Weights of a small GPT-style language model, trained from scratch on English Wikipedia.
Architecture: biases, normalized queries and keys.
MLP neurons of a small language model. Each row is named by its layer, matrix (gate and up: input weights) and neuron, and shows model dimensions 202-265. Each number is 128 + 32 x the weight over its row's rms, rounded and kept within 0 to 255. A neuron's up and down rows have the sign that makes its largest values positive.
A block is one neuron, or neurons of one layer that tend to fire together. After each block is what it responds to, as a language model described it from the Wikipedia text at the highest values.

L10.gate613 [109 165 117 105 153 152  99 160 169 160 111 153 101  95 138 150  99 110 153 178 116 156 151  87 158  98 106 118 166 153 193 201 138 125 118 210 144 164 145 156 132 185 144 163  87 123 129 169  93 165 164 126 121  57  89  67 146 125 107  97  78  86 139 165]
L10.up613 [108 135 139 116 127 127 145  80 121 141 144 162 195 142 125 154  68 132 118 130 146 191 170  62 176 135 141 165 130 168 150 106 172 129  97 166 100 102 139 146 147 169 130 135 151 130 147  94 106 134 165 153 130 139 161 129 158 105 113 154  88 109 150  76]
Separators before table numbers. Cell separators and spacing after numbers in Wikipedia stat tables (medal, score, election), plus prose words before counts like "over", "population of".

L12.gate107 [115 229  99 137  83 100 145 153 124 163 107 113 101 146 101 166 163 131 126 113 144 119 155 159  97 144 117 182 131 144 184 108 195  91 186 199 139 106 116 126 185 128 118 171 107 113 164 144 187 166  99 125  42 132 116 113 109 116  98 112 143  83 199 115]
L12.up107 [156 122 127 128 121 134 145 158 168  94 170  87 146  97  50  84 137 124 135 130 118 168 107 136  39 152 166 130 108  89 137 129 102 133 117  98 211 110  66 180 140 103 163 111 119 197  89 166 130 126  85 189 130 140  96 131 142 184 129  89 147  87 124 225]
L12.gate149 [119  68 177 176 117  98 124 160 141 159 143  93 159 167  97 129 125 107 165 137 133 120 124 153 125 147  88 119 130 125 164  98 131 116 148 163 174 128  88  78 141 153 106 123 108 118 126 188 113  61 113  73 155 142 100 127 145 114 141 155 122  92 182 168]
L12.up149 [162 131 166 185 126 135 143 162 134 127 114 110 185 132  73 155 160 138 174 147  99 116  78 149  97  90 150 105 155 125 204 145 134  77 154 159  90  81 112 111  59 155 139 113  24 138  72 157 119 141 108  90 154  87  69 147  99 111 111 158 172  95 140 131]
L12.gate271 [ 79 106 135 105 146 147 113 169 113 168 135 102 130  90 133  71 123  56 165 110  85  89  95 104 129  79  82  98 168 163 100 199 155 125 147  91 132 112 114 147  96 139 134 141  77 127 167 130 166 154 115 138 163 138  82  66 157 161 149  73  99 118  92 107]
L12.up271 [ 92 130  97  81 133 117 106 127 132 179  86 114 183 123 106 126 151 156 169 170 112 134 147 167 106 133  38 162 114 179 129 117 131 174 101 137 113 113 110 157 189 127 114 117 142 157 147 148 143 152 106 110 144 156  95 167  74 129 127 152 112 108  97  71]
L12.gate294 [132 139  92  94 154 134  69 147 158 178  99 155 115 151 107  98 106 156 140 255 121  68 119 126  95 165 121 155 157 183 184 115 139 131 126  67  83 186  92 146 176 138 115 136  36 164 105 126 130 148  73 126 100  82 161 162  76 119 116 122 126  89 149 169]
L12.up294 [154 114  55 162 152 169  89 143 184 170 148  76  96  88 113 119 103 133  75 117 143 109 115 105 177  60 115 150 163 123 149 116 181 137 137 124 142 105  93 169 154 119 132 144  84 151  80 133 150  95  66  57 138 139 122 134 104 164 116 156 121 125 153  71]
L12.gate341 [ 81 120 185 159  80 150 143 159 111 223 119 168 107 117 123  93 184 133 187 123 177 113 105  59 152 126 105 110 138 104  88 166 123 145 161 165 118 192 154 197 139 185 116 123 194 177  92  84 125 151 136 134  96  63  97 106 126 189  97 136 124 129 148 159]
L12.up341 [142 177  32 137  66 208 135 153  95 157 103  84 145 131 143 136 151 107 209  46  78 108 134 103 145 159 143 147 181  95 139 122 127  72 154  77 134 116 133 188  94  95  93 119 170 115 131 150  90 145  82 126 128 154  93 160 112 153 186 162 150 117 223 152]
L12.gate372 [171  71 119 156 112 177 128 157 121 111 146  57 129  75 145  74 136  87 142 110  74 141  81 128 200 107  74 132 166 100 107 151 162  82 118 174 143 112 129 172 125 225 120 135 104 151  89  74 167 105 156  79 133 101  96 161 133 193 159 111 109  93  82 147]
L12.up372 [123 218  78 139 113 129 136  98  87 170 126  74 173 105  83  85  78  92 122  95 132 146 137 158 206 186 163 116 162 145 135 105 130 138 150  97 119 108 157 157 157 164 144  53  69 106 139  91  93 131 140 138 107 108 170 134  83 128 202 154 177 181  59 150]
L12.gate414 [124 161 168 145 115 168 102 146 146 123 112 118 178 126 165 141 118 140 142  96 107  96 101 167 140 129 146 133 149 194 130 159 150 141 117 164 108 122 144 137 132 115 148  85 106  92  73 112  99 173  64  48 111 107 157 116 133 114 161 114 121 145 166 156]
L12.up414 [153  98 171 126 121 116 164 179  77 132 157 161 130 149 139 143 171  79 146 147 152  94 131 123 155 103 101 137 143 163 121 131 117 155 134 235 162 126 157 191 184 123 178 115  80 106 111 108 168 156 151  71 162  91  93 169 160 137 232  96 132 175 136 126]
L12.gate452 [173 107 125 131  72 190 167 133 103 160  95 118 158 138 120 181 115 120 148 106  76 101 137 128 114  98 154 123  88 171 140 171  99  99 145  82 145 112 123 117 136 173 172 130  50 136 137 115 132 163 105 174  98  50 140  98  86 131  92 104 153 136 149 207]
L12.up452 [167 144 117 145 138 162 187 124 104 138  95 116 178  89  19 158 111 112 125 130 106 120 168 147 105 146 198 128 115 163 101 168 138  90 130 132 138  91 142  97  86 183 176 120 153 143 127 103 125 162 125 161 132 101 157 114 129 143 142 208 110 139 128 148]
L12.gate527 [137 128 105 177 139 132 180 125 140 148 124 172 127 113 150  84 158 131 198  95 164 188 152 130  78 118 100 152  76 119 107 173 173 143 161 134  94  86  81 163 142  87 176 107 103 147 152 119 148  93 150 125 126 145 103 121 123 151 154 148 108 124 172 147]
L12.up527 [136 101 154  91 168 136 173 207 130 111 136 125  79 168 136 152  94 183 133 112 108  65 137  68 149 157 136 156  75 138 129 140 122 112  69 120 124 122 132 144 106 121 126 164 112 174 145  79 135 123  58 134 115 171 127 128  71 194 174 164 132 113  52 158]
L12.gate579 [112 136 158 163 164 127  96 134 108 176  98 137 139  79 194 153 148 145 187 142 115 103  82 173 113 128 110 136  90 202  81 168 158 139 222 115 146 117 158 152  90 110 133 128  74  90 162 151 102 120  71 184 158 110 138  64  83 161  86 120 131 152 181 115]
L12.up579 [148 123 167 149 121 105 114 152 203 151 142 147 173 112 100  90  86 101 119  96 142 111 126 104 116 139 109 181 107 153 125 119  82 158 171 130 131 112  89 155 129 183 162 131 127 138 110 101 115 150 132  83  79 141 164  72 170 183 169 144  95 154 102 122]
L12.gate590 [200  66 169  77  90 134 127 110 123  98 157 140 115 126 124 106 125 112 165  93 123 172 115 100 192 212 118 170 138 121 182 113 128 172 119 145 102 151 145 128 168 105 108 183 152  92 155 105 132 135  97 108  95 137 127 156  85 205 203 137  65 157 186 110]
L12.up590 [102 103  90 130 147  84 106 118 137 189  80 121 159  65  64 132 113  90 119 161  83  94 136 124 111 128 124 125 146 152 157 142 103 112 144 181 113 159 154 143 149 177 176 124 114 155  55 154 101 112 129 163 113 127  99  74 149 147 152 115  95 198 116 139]
L12.gate969 [159 183 101 118 147 195 119 153 120 131 136 146  97 175 139  89  99 156 127 119 128  89 139 124 104 135 162 156 120 139  62  82 163 178 125 187 135  92 132 101 175  95 115 122 136 221 165 153 140 140  85 140 122 138 185 160 101 105 126 127  92 137 152 151]
L12.up969 [168 180 112 133 130 197 125 155 135 171 157 168 142  83 140  98 159 173 151  79 126  98 152  94 103 143  86 153 154 166 152 161 100 166 156 121 136 164 112  89 138 224  91  93  73 160 167 150  87 172 165 116 101 138 159 122 106 112 131 111 128 195  68 127]
L12.gate975 [130 155 152 151 152 194 123 163 158 157 112 141 153 145 173 117 146 147 114 146 123  73 113 167 101  95 197 191 143 146 108  99 134 128 192 154 133  98 119 130 129  88 172 156 128 142 134 175 160 102  99 103 164 126  98 119 139 121 107 154 131  94  93 112]
L12.up975 [110 191 150 138 147 148 125 117 170 170 160 106 119 102 127  95 174 163 148 101 162 116 151 183 117 116 110 126  81 143  78 147  97 190 142 102 159 134 145 113  68 157  91 122 159 137 127 100 145 115 161 128 132 161 119 142 112 134 168 157 137 137  98  98]
L12.gate1005 [ 70 115 138 139 139 136 147 103 145 155 162 161 136 108 115 107 116 144 121  71 116 122  80 147 136  93 151  89 171 143 181 142 187 147 147  89 126 150 134 141 143 110 119 137 190 140 119 154 185 113  65 132 160 119 109 147 140 133  83 123 179 120 116 126]
L12.up1005 [159 120  86 133  98 137 157 143  79 122 138 152 131 140  97 144  91 120 175 121 132 143  74 132 102 133  99 104  90 149  97 149 111  84 124 133 121 137 182 140 137 116 105 134 120  93  60  83 156 173  92 154 145  90 113 163 105 118 123 167 113 134 128 160]
L12.gate1141 [111 129 138 129 147 106 115 118  85 187 114 127 105 147 126  97 157 134 149 148 158 119  92  81 181 188 160 143 136 134 155  84 110 179 147 126 154 140  98 111  86 174 113 143 123  52 133 188 169 134  89  83 106 147 144  50 124 154 124 185  78  78  65  92]
L12.up1141 [109 178 142  72 138  90 123 127 144 114  94  78  74  71 155  90 147 139 127 112 114 151 154 192 116 206  61  94 172 182  99 134 125 119 129 155  73 139 164 135 154  92 198 170  17 177  77  68 131 104 131 155  56 150 137 134 106 161 152 112 133  91  85 138]
L12.gate1172 [129 130 102  75 149  98 132 120  90 187 122 125 162 165 120 118 115  77 142 158 139  64 131 167 162 109 140 141 135  87 150 131  94 116 121  92 125 117 128 160 121  81 113 152 142 173 158 124 142 108 105 128  86 111  94 146  68 153 165 135 154 130 128 179]
L12.up1172 [177 142 109 115 149  96 127 128 157 109 168 109  96 123 106 160 158 103 101 158 115  87  87 160 158  94 113 160 148 110 143 133 162 103 145 166 107 124 155 138 100 126  90 105 105 141 105 143 139 114 156 169 102 130 131 151  81 146 160  77 160 111 118 146]
Score and number separators. Separators between two numbers in sports scores, stat tables and figures, such as the dash in 2–0, table pipes between counts, and decimal points like 144.5.

L12.gate63 [129  98 154 115 149 175 154 157 132 143 170 153 189 134 193 122 126 120 164 132  95 157 130 162 106 125 148 168 145  64 151  79  89 158 148 138 155 175 125 176 114 150 129  94 124 132 145 116 101 108 159 152 134  93 126  78 141 128 120 139 147  93 122 207]
L12.up63 [177 129 177 104 152 162 123 130 131 176 111  96 153 120 121 158  98 100 180 122 117 100 104 170 155 123 111  82 145 158 129 150 134 127 149 113 133 186 123 141 129 126 148 136 116 137 151  68 226  96 117 126  92 110 129  83  98 150 138  91 116  64 126 108]
L12.gate194 [120 155 117 102  92 126 190 141  95 175 147 135 156  33 127  70 101 113 159 147 140 156  76 104 107 135 134 131  75 161 133 161 165 160 124 132 187 154 114 142 160 114  93 159 143 123 139 133 149  49  96 180 176  94 106 107  85 158 105  75 149 134 134 109]
L12.up194 [ 87 155 160 101 136 139 105 155  95  80 129 132 137 193 147  86 133  98 145  85 171 100 157 125 116 151 164  80 129  94 144 161 118 163 120 176 118 161  90 111 113 120 158  93 144 129 158 130 131 147 163 134 150 107 163 125 104 106 105 134 124 119  95 130]
L12.gate346 [ 98 100 133 167 110 111 152 150 161 153 138 141 127 129 103 106 121 107  99  93  76 106  92 131 162 111 147 126 179 131 102 162 128 161  83 124 161 135 132 159 148 169 113  93 106 140 144 124 119 136 125 167 118 202 166 164 198 154 183 138 105 149 125  68]
L12.up346 [156  84 119 112 158 112 147  86 135 144 117  80 119  92 132  99 113 114  90 143 111  96 137 133 126 175 114 125 119 145 136  49 171 160  71  96 191 126 107 137 171 187 149 114 121 111 138 113  62  54 139 149  38 127 164  95  85 122  88 122 148 198 149  79]
L12.gate390 [140 112  94 103 108 172 143 100 131 166  82  96 122  88 108 125 100 168 107 146 159 134 126 108 155 120 141 146 143 144 114 170 148  99 123 149 113 123 179 129 168 110 197 166  91 110 101 163 117  93 130 141 108  99 171 104  99 120 137  74 150 112 123  95]
L12.up390 [137 112  87  44 103 125  91 118 115 171 110 151 116 130 178 157 143 172 151 185 141 151 139 156 179 190 100 102 178 191 173 141 148  98 144 183 163  99 188 132 153 149 122 120 103 154  98 106 120  81 104 132 124 154 156 104 135 121 163  89 134  89 150 141]
L12.gate423 [106 135 129 139 165 133 182 186 154 156 159 159 162 132 118 156 148 155  98  72 115 120  99 159 144 136 106 160  74  52 134 163 142 117 166 145 104 114 158 178 134  77 116 142 177  88  94 139 145 127 105 184 179 124 150 149 182 101 127 151 127  86 148 118]
L12.up423 [146 125 177 126 144  68 144 107  66 169 191 153  85 126 126 123 119 119 154 148 164 123  91 124 164 110 172 114 122 127 124 152 150 101 118  88 198 102 140 143  84 187 141  92 116 141 103 141 121 131 118 203 187 100 146  81 173 158 139 144 132  86 119 156]
L12.gate427 [166  36 119 127  82 129 100 159 167 115 192  87 143  95 111  98 131 120 137 110 143 147  94 139 205 118 130 147 144 129 157 135 134 119 121 154 160 130 124 126 166 113  97  67 111 101  64 164 165  65 146 107 112  87 139 125 127  79 145 101 156  91 115 176]
L12.up427 [111 167 111  52 145  80 113 120 132 130 119 106  98 105 119 166 153  84 132 145 149 161 154 129  73 124 136 165  84  89  97 100  96 123 113 193 124 153 121  84 123 151 146 108 132 128  86  42  69 106 177 171 184 136 149 128 103 100 101 146 128 117 128 145]
L12.gate467 [154 131  83 141 172 152 186 134 160 154 119 115 131 170  98 192 131 128  66 145 131 156 149 112  94  77 141 171 144 188 111  69 105 119 118 124 147 164 151 130 136 130 172 101 170 100  96  75 129 112 116 112 142  66 146 122 129 130  95  90 127 130 119 121]
L12.up467 [ 80 120  89  68 157 168  97 143 179 155 120  86 106  96 142 142 114 147  51  71 166 143 105 155 102  92 124 211 119 162 113 110  95  96 106 175 133 190 128 116  88 159 131 127 114 144 140  99 145  98 146 156  96  90 129  92 100 195 131 147 149 111 111 144]
L12.gate612 [117 127 123  93 159 111 124 159 110 104 105 153 156 153 138 155 170  83 108 152 176 110 116  66 192  96 135 153 161 161 108 109  87 131 148 168 150 116 149 159 119 141 165  84 123 135 139  49 149  75 148 128 148 109 128 121 115 138 114 195 137 217 149 149]
L12.up612 [151 109  97  89 177 179 109 141 118 133 117 135 203 119 129 196 130 118 159  87 104  99 111 121 119 208 146 117 183 113 106  97 156  87 222 218 130 147 140 152 134 115  75 106 117 128  94 142  97 106  78 130 165 106 143 152 186 114 158 177 117 156 120 161]
L12.gate676 [124  97 188  74 110 154  91 141 118 214 117 114 180 115 140  93  97 155  93 131 116 138 119 124 132 124 154  77 122 162 135 103 148 103 128 189 102 127  75 168 137  61 184 144 145 105 150 153 127 113 117 141 131 147 118 146 135 119 107 105 133  82 119 112]
L12.up676 [157 184 133 140 136 166 104 184 107 141 147 132 141  32 119 153  88 165  51 121 171  77 110 156 108  90 132 152 177 124 152 159 158  85 135 110  98 144 150 146 123  76 122 109 119  85 136 135 127 124 127 112 115  99 157 158 133 157 136  90  84 116 130 136]
L12.gate766 [138 162 130  99 112 105 142  71 122 151  94 100  84 185 152 140 108 175 139  39 113 110 171 128 116 121 120 140 117 174  72 131 112  48 132 143 171 103 158 155 135 127 119 178 127 108  78 112 132 126 101 116 149  99 157  91  88 174 166  97 176 166 153 147]
L12.up766 [161 114  79 122 123 144 194 128 130 175 112 128 140 165 123 157 133 122 150 152 138  99 121 136 136 102 158 174 154 120 160 131  98  76 138 108 107 169 123 107 191 120 134  99 146 111 118 103  75  95 138 117 163 166 114 131 104 177 111 134 187 154 121 120]
L12.gate767 [ 92  76 121  70 124  96 135 132 107 164 160  66 150  75 160 121  90  76 164 160 166 238 133 101 132 149 184 117  84  98 111 151 133 122 189 131 134 187 146 160 148 130 111 143 126 146  64 133 125 126 146  85 137 129 192 131  77 121 151 142 146 114  96 120]
L12.up767 [127 125 147 142 146 100 167 121 105 142 202 120 170 143 139 134 112  90 117 160 179 171 140  60  88 100 149 138 139 115 128 157 133 117 160 126 128 129 138 174  80 104 131 130 139 168 105  97 128  70 172 133 159  80 173 119 121 145  99 118 204 126  94 136]
L12.gate833 [183 149 149 158 164 143 176  95 104 159 134  67 145 170 105  92  98 119 135 179 139 132 147 158  87 116 159 109  78 118 172 140 153 155 145 165 157 152  85 140 134 121 162  79 130  84 133 115 103 116  75 159 140 113 116  75 104 151 132 145 110 114 119 134]
L12.up833 [118 167 118 109 180 122 147 112 134 200 132 111 121 116 146  59 162 171  64 155 162 173  96 111 148 163 178 133 104  92 123 143 140  94  57 133 123 127 148 116  96 122  73 146 107 128 129 128 179 102 137  88 177  76  64 130 142 191 105 177 136 136 141 168]
L12.gate849 [139 133 152 142 152 112 147  89 161 180 124 125 165 135  87 140  62 160  76  54 147 126 122 160 136 195 151 128 136  96  86 143 123 163 136 147  93 148 149 126 113 120 138 142 130 146 173 125 117 107  99 193 126 103 162  95 120 169 163 143 152  82 183  89]
L12.up849 [154 170 145 170 167  93  95 138 122 202 111 120 129 119 134 155 143 148  82 107  94 104 143  95 182 110 100 153 155  84  90  75 124 193 106 116 136 149  93  69  97 104 169  86 166  72 115 136  88  96 175 146 127 137 154 165 148  81 152 131  94 110  87 157]
L12.gate944 [ 95 159 138  80 142 191 141 129 186 100  61 103 122 142 171  99 134 114 134 129 129  92 143 128 152 156 100 182 123 125 145  75 104 117 136 132 124 206 150 100 154 159 151 112 135  75 133  95 140 111 152 109 131 141  96 153 143 133 130 144 200 193 115 146]
L12.up944 [138  82 104 109 114 140 128 134 119  73 139 140 165 149  96 128 104 160 147 175 127 162 141 163 111 175 160 156 138 167 118 164  82 127 129 151 117 127  99 144  91 105 143 186 132 100 124 109 105 111 111 117 157 131 189 138 106 162 143  83 143  98 137 124]
L12.gate984 [184  76 100 144  74  99 133 118  95 177 101 151  87 160 155 126 175 144  58 153 124 145 154 201 112  94 155 157  91 110 163 125 145 146 175 144 133 118  81 130 105 148 141 193 154 122  90 118 153 136 147  69 166 117 135 104  95  86  62 112 136 107 130 119]
L12.up984 [161 127  88 112 156 136 130  98  87 124 118 144  88  77 134 102 154  92 195 129 133 100 155  77 129 114 174 115  96 143 170  95 156  62 136 157  66 112 133 135 141 131 103 143 120 115 110 120  85 201  73 145 108 107 187 145 138 145 108  60 130 112 106  76]
L12.gate1229 [111 113 133 149 157 124 183  99 117 152 134 122 148 101  91 184 153 103 129 110 163 154 103 181  65  63 169 118 143 143 140 154 149  78 119 143  76 186 138 150 163 145 140 126 110 140 121 165  76 119  79 131 108 106  66 200 115  93 122 170 100 127 167 117]
L12.up1229 [ 99  98 174 161 224 145 153 116 151 120 112 138 167 142 155 146 115 124 140 124 171  98 123 140  99  82 116 108 174 191 127 137 113 142 137 128  82 132 175 161 114 117 163 115 138 165 124 135 143 202 144 121  92 121  86 120 138 120 101  49 129 170 150  49]
Separators before numbers. Table pipes, spaces, semicolons, dashes and colons that follow one number and precede the next in stats tables, e.g. 18–34–0 | 32, 30; 11, Max. depth: 60.

L8.gate255 [132  88  62 177 144  78 161 154 185 148 118 139 156 176 140  83  71 164  85 136 175 110 174  92 116 133 163 118 140  60 128 122 152 117 134 112 161 151 151 112 113 133 152 133 120 182 106 136  50 129 183 178 123 116 101 149 120 169 130 156  46  62  80 160]
L8.up255 [109  77 119 146 123 118  35 173 145 146 138  82 164 157  79  74 152 134 116  73 118 109 168  79  83 111 157 129 103 120  96 135  83 138  94 152 173 140 160 154 102  86 115 173  86 108 127 128  87 118 145  87 104 104 164 156  85 101 157 191 163 142 156 140]
L8.gate733 [ 67 115 133  96 139 132 112 121 179 164 142 154 143 143 145  92 153 184 183 117  99  98 152  75  82 129 135  77 149 162  67 138 140 127  88 134 120 159 132  97 103  97 165 146 126 154 168 134 137 104 118 114 128 208 108 176 111 158 104 147 147 126 109 135]
L8.up733 [ 97 117  95 163 107 139 125 116 149 163 165 108 154  77 124 104 115 123 132 109 168 132  60  66 221 124 140  80 159 131  78 177 160 137 120 165 128 103 171 134 182 145 143  62 144 126  54 139 139 141  97 138 114 154 143 113 180 147 149  86 118 123 153 195]
L8.gate852 [110 164 111 137 117 132 134 100 177 145  83 103 163 162 113 113 132 164 142  66 181 183 115 102  82 148 134 130 166 114 176 102 165 133 103 180 105 143 129 120 116  98 135  93 119  75 144 111 138  97 136  75 132 149 160 160  97 139 120 161 132 107 126 172]
L8.up852 [117  25 165 102 101 140 132  64  99 148 130  65 168 161 159 117 167 123 107  98 164 154 165  67 124 202 186  95 115 178 126  56 115 106 139 194 171 153 131 118 149 104 184 124 128 182 152 142 103 196  77  91 105 141 152 149 144 137 130 146 149 173 113 121]
L8.gate1084 [ 78 121 178  96 154 108 154 158  84  60 168 151 180 132 131  93  78  98 112 155 177 135 134  69 149  96 157 122 107 114 182 107 128 148 104 153 116  87 164 178  98 161  91 175 176 129 111 112  86  97 130 131 182  84 119 130 137 122 183 127 124 125  86 193]
L8.up1084 [ 98  96 135 160 164  96 120 162 178 129 108 124 145 143 135 128  88 141 166  94 166 124 128  53 162 139 111 122  69 171 148 136 122  84 123 165  80 108 145 128 102 120 117 122 113 203 161 134 150  84 153 126 158 102  88 124 168 124  82 125  56  88  97 128]
Scorer name before minute. The space or closing piece right after a goalscorer's surname in match reports, just before the minute (Sayoud 68', Ruiz 68'), and after team names in result tables.

L8.gate396 [114 115 163 100 115 156 110  92 105 124  81 136 159 142 124 116 154 126 119 119  95 118 133 132  84 135 102 181 135 105 165 148 117 126 161  68 160 126 120 108 126  89 155 160 122 116 132 118 157 215 129 136 108 172  87  90 155 111  92 155  97 108 126 164]
L8.up396 [139 122 114 151 148 132 105  87 140 106  71  66 143 148 155 148 166 115 181 191 126 160 149 123 146  87  79 109 158 156 116  81 126 125 126 145 131 125  60 150 107  67 203  89 128 122 135 160 114 109  82 221 179  77  89 108 121  34  82 112 131 120 158 187]
L8.gate676 [116 171  74  99 142 136 123  82 117 176 128 128  91 120 142  84  84 193  88  97 141 191 106 112 120 147  53 102 124 123 115 132  84 133 133 167 172 127 143 157 110  91  61 178 173 133 196  80 128 126 120 136 165  93  84 130 178 111 121 104 138 122  97 119]
L8.up676 [115  76 155 162 170 105 129 115  82 124  93 119  91 143 104 120 152 122 145 104 148  92 123 144 191 157 110 170 118 132 153 181 108  99 144  96 140  93 125 131 129  69 116 192 159 136 126 125 129 166  64 139 135 176 126 105  98 120  95 109 130 169 152 133]
L8.gate1027 [144  98 152 126 162 167 142  98 140 137 126 179 168 161 146  35 145  57  80 144 109 120 102 154  97  62 133 140 186 103 126  97 135 128 118 109 116 135 162 170 131  79  86 105 116 113 168 163 167 171 110 161 116 154 108  95 125 138 103 160 176 173 158  85]
L8.up1027 [ 59  75  63 141  53 177 163 150 104 140 190 202  78 167 144 143 161 109 103 108 147 120 126 129 114 140 156 195  99 138 163 155 136 133 135 172 196  85 165 135 148 134 128  89 135 123 144 142  88 100 126 102 180 134  74  86 130 148  84 120 148  91 124 105]
L8.gate1251 [128 143  72 150  87 147 136 127 124 126 110 155 170 120  45 100 181 156 147 116 149  83 153 159 142  75 104 104 119 103 106  74 139  72 109 134 109 172  79 147 148 104  95  43  66 125 112 110 152 134 123 125 140 129 117 126 110 165 110 166 112 127 132 109]
L8.up1251 [146 159 107 135 164 175  91 144 141 100 132 106 125 134 152  90  90 155 103 134 130 134 139 159  93  85 211 117 193 115 151 103  77  86 146 185 165 133  85 109 142  93 128 114  66  90  97 165 142 137 140  89 168  99 129  98 129  92 101 125 151 111 158 117]
Separators between stat numbers. Delimiters such as |, –, / ( and ; right after a number in sports stats, career tables and scores (e.g. "1 | 0", "10–2", "5 / (1)").

L10.gate1145 [186 118 129 135 149 126 105 140 128 178 117 123 163  84 149  60 168 108 115  90 132 122 127 117  65 131 102 110 125 150  76 148 105  88 112 193 167 133 168 133  76 147 143 133 106 117 109 147 145 153 109 140 132  72 145  97 129 115 177  73 188 121 121 127]
L10.up1145 [146 123 114 136 166 153 166 136 128 175 116 165 169  87 161 154  89  94 115 134 155 100  62 106 101 180 122 156 126 121 112 140 145  85 135 150 145 111 169 157  55 111 157  91  98  48  90  73 148 121  83 116  88 167 136  78 114 128 112 174 138 108 148 154]
Mid-number separators. Separators inside or between numbers in tables and statistics, mostly decimal points (18.0%, 89.5°, £2.75m), also pipes, semicolons, dashes.